Weights of a small GPT-style language model, trained from scratch on English Wikipedia: LayerNorm before each block.
MLP neurons of a small language model. Each row is named by its layer, matrix (up: input weights) and neuron, and shows model dimensions 48-175. Each number is 500 + 50 x the weight over its row's rms, rounded and kept within 0 to 999. Numbers have three digits each.
After each neuron's rows, "fires in" lists the words (lower case) most often at its 100 highest values on Wikipedia text that the model never trained on.

L4.up1826:520434462503519482538415444559436486444479512487497496447492480458520446582523505439410435477392488460431535491451543593572436566422599513470480539499423388488472534494462389556555506523484442510484525489410481451534628488463532442507472491489588456520520528520527448487526523505482603536542445511494513553453490453454491503551533517492517470401560499573531432522550453426481501585640
fires in: "took", "given", "set", "announced", "end", "taken"

L5.up1628:507486379495547533544446553617504536523478477536530502526420453592579551544497574536528545493505515542581516537602545523540601543512505489447513499484534540510504483503480537460490547515523572447427508515590529489541510500511434516600496542476503519482467493418443489470540512489515497446477498488506459513495540470427479525565534508546594450544435476491554442471495478521494551547471
fires in: "through", "download", "by", "industrial", "e"

L5.up948:526515568502444503571490472489382522470484424600523531469469453523587426579592398421529534507532516601491490471492480437497500490361441514580507461483465515544483490548499563439519419486529469468480499560472491514512502552530556568526460413502452425398456543520559427612465532501473535412465349589540513519427539593508528547569527436510488554621497492462559474504527476551492475439556
fires in: "country", "english", "american", "city", "story", "club"

L4.up1886:555527518545458546448499467496454640488484473537514512402551503502490525427558412517521478489490560568485593534613466517444472463464447525552488375450526544426562489516514561485545453549518423557454524557535479491476428458482430557462533484525527488405452485519518425473475494522479407522572484548529459480517519498477445470509526497563443415501440434565533507468532513523477535446484
fires in: "under", "gradient", "bureau", "near"

L4.up1099:481510439564455490466452467496528502447442519487445536508504492520672484502477438505473493517447469451554520506493409447512631486535498538513495505530528524456577527490460491487547432506507584493576524533550467475434543495555522398436463538467576408462556491537550553619480464524471529512501459485559418552462512530418457485512496496608535475403595412507419431561462501522448484595462
fires in: "of", "due", "as", "marriage"

L4.up1741:531445451553444531505526530488534535529468482451455496433566497427589445553491428463429413545458476541510514508488426489576544479520421614469579487443470532542526409459500569442514479545483500552447448491522485526540514409528489510512535578417434502407584531432489520480498552440447532565495503512506544443473603533438461497497446537517532530516503443458545484508496506521505459482468
fires in: "wrote", "according", "year", "preceded", "professor", "addition"

L4.up1429:503478599504499563481439497495517508497475431426562603464443509481567547467468508444377470599527500489580522541518492505540430535440484554477517480535409439600541483461461483434519447487450457505557577538465498523528467449470502387553541556453398461507535439504406429533457508482534627615540499611522500545508595485377456490473410524442519538584444496469584545470470519512521475527496
fires in: "army", "brigade", "battalion", "offensive", "defensive", "suffrage"

L13.up1540:541514452550522576537420468403511546402511506437445440526573496496616538459479526442355455626503453503485519487537483453565485474451490575547519471521442508496541543530452502530501503510463437559502504511515415509507542376460483533536489411489521530533472499469475477484598503485463481565572459545526462475485575581491569516498545572483488512556521457507487442510494570440434509539472
fires in: "of", "house", "life", "side"

L5.up267:502534453518443524510425524609460529478440532454552466478473501504512458430559424487509516546521562558518654561456485526527437442473518504505553409451462493487464528542490477488556510502547429455565546597599460527491538457481485405488568531534475564422539501552459495443455457513425612460543413427502432611484506661418554505460499469533467504494604501576499481490557523464470496486492
fires in: "on", "through", "in", "over", "following", "short"

L4.up785:531471564513515479497516510584539554490536446496448503509457430470544539544606518452431510599496602545485482547524516497529448492413437467563580489542423553409578440509538464558494460519460408478474539493500369465486510474423551436523507440540442483460582447484552506621519580531463516508596387521489527523509360479360441633460591509485455500526601524462441518395560488487514460482587
fires in: "final", "medal", "time", "win"

L5.up1074:471471495495530318503434516476554501551476356515519469515493501551471496399569445432496449542460444472460528498555419470590506473457454520478572456510463549507492441527490458499622426546574466480553499528550505527499567598496484508443528430577533559511563497524446490517522531516366541466478467494524495470462431579452521496593509505462538572609553456544502505431516549598478493477415
fires in: "who", "there", "again", "whole", "that"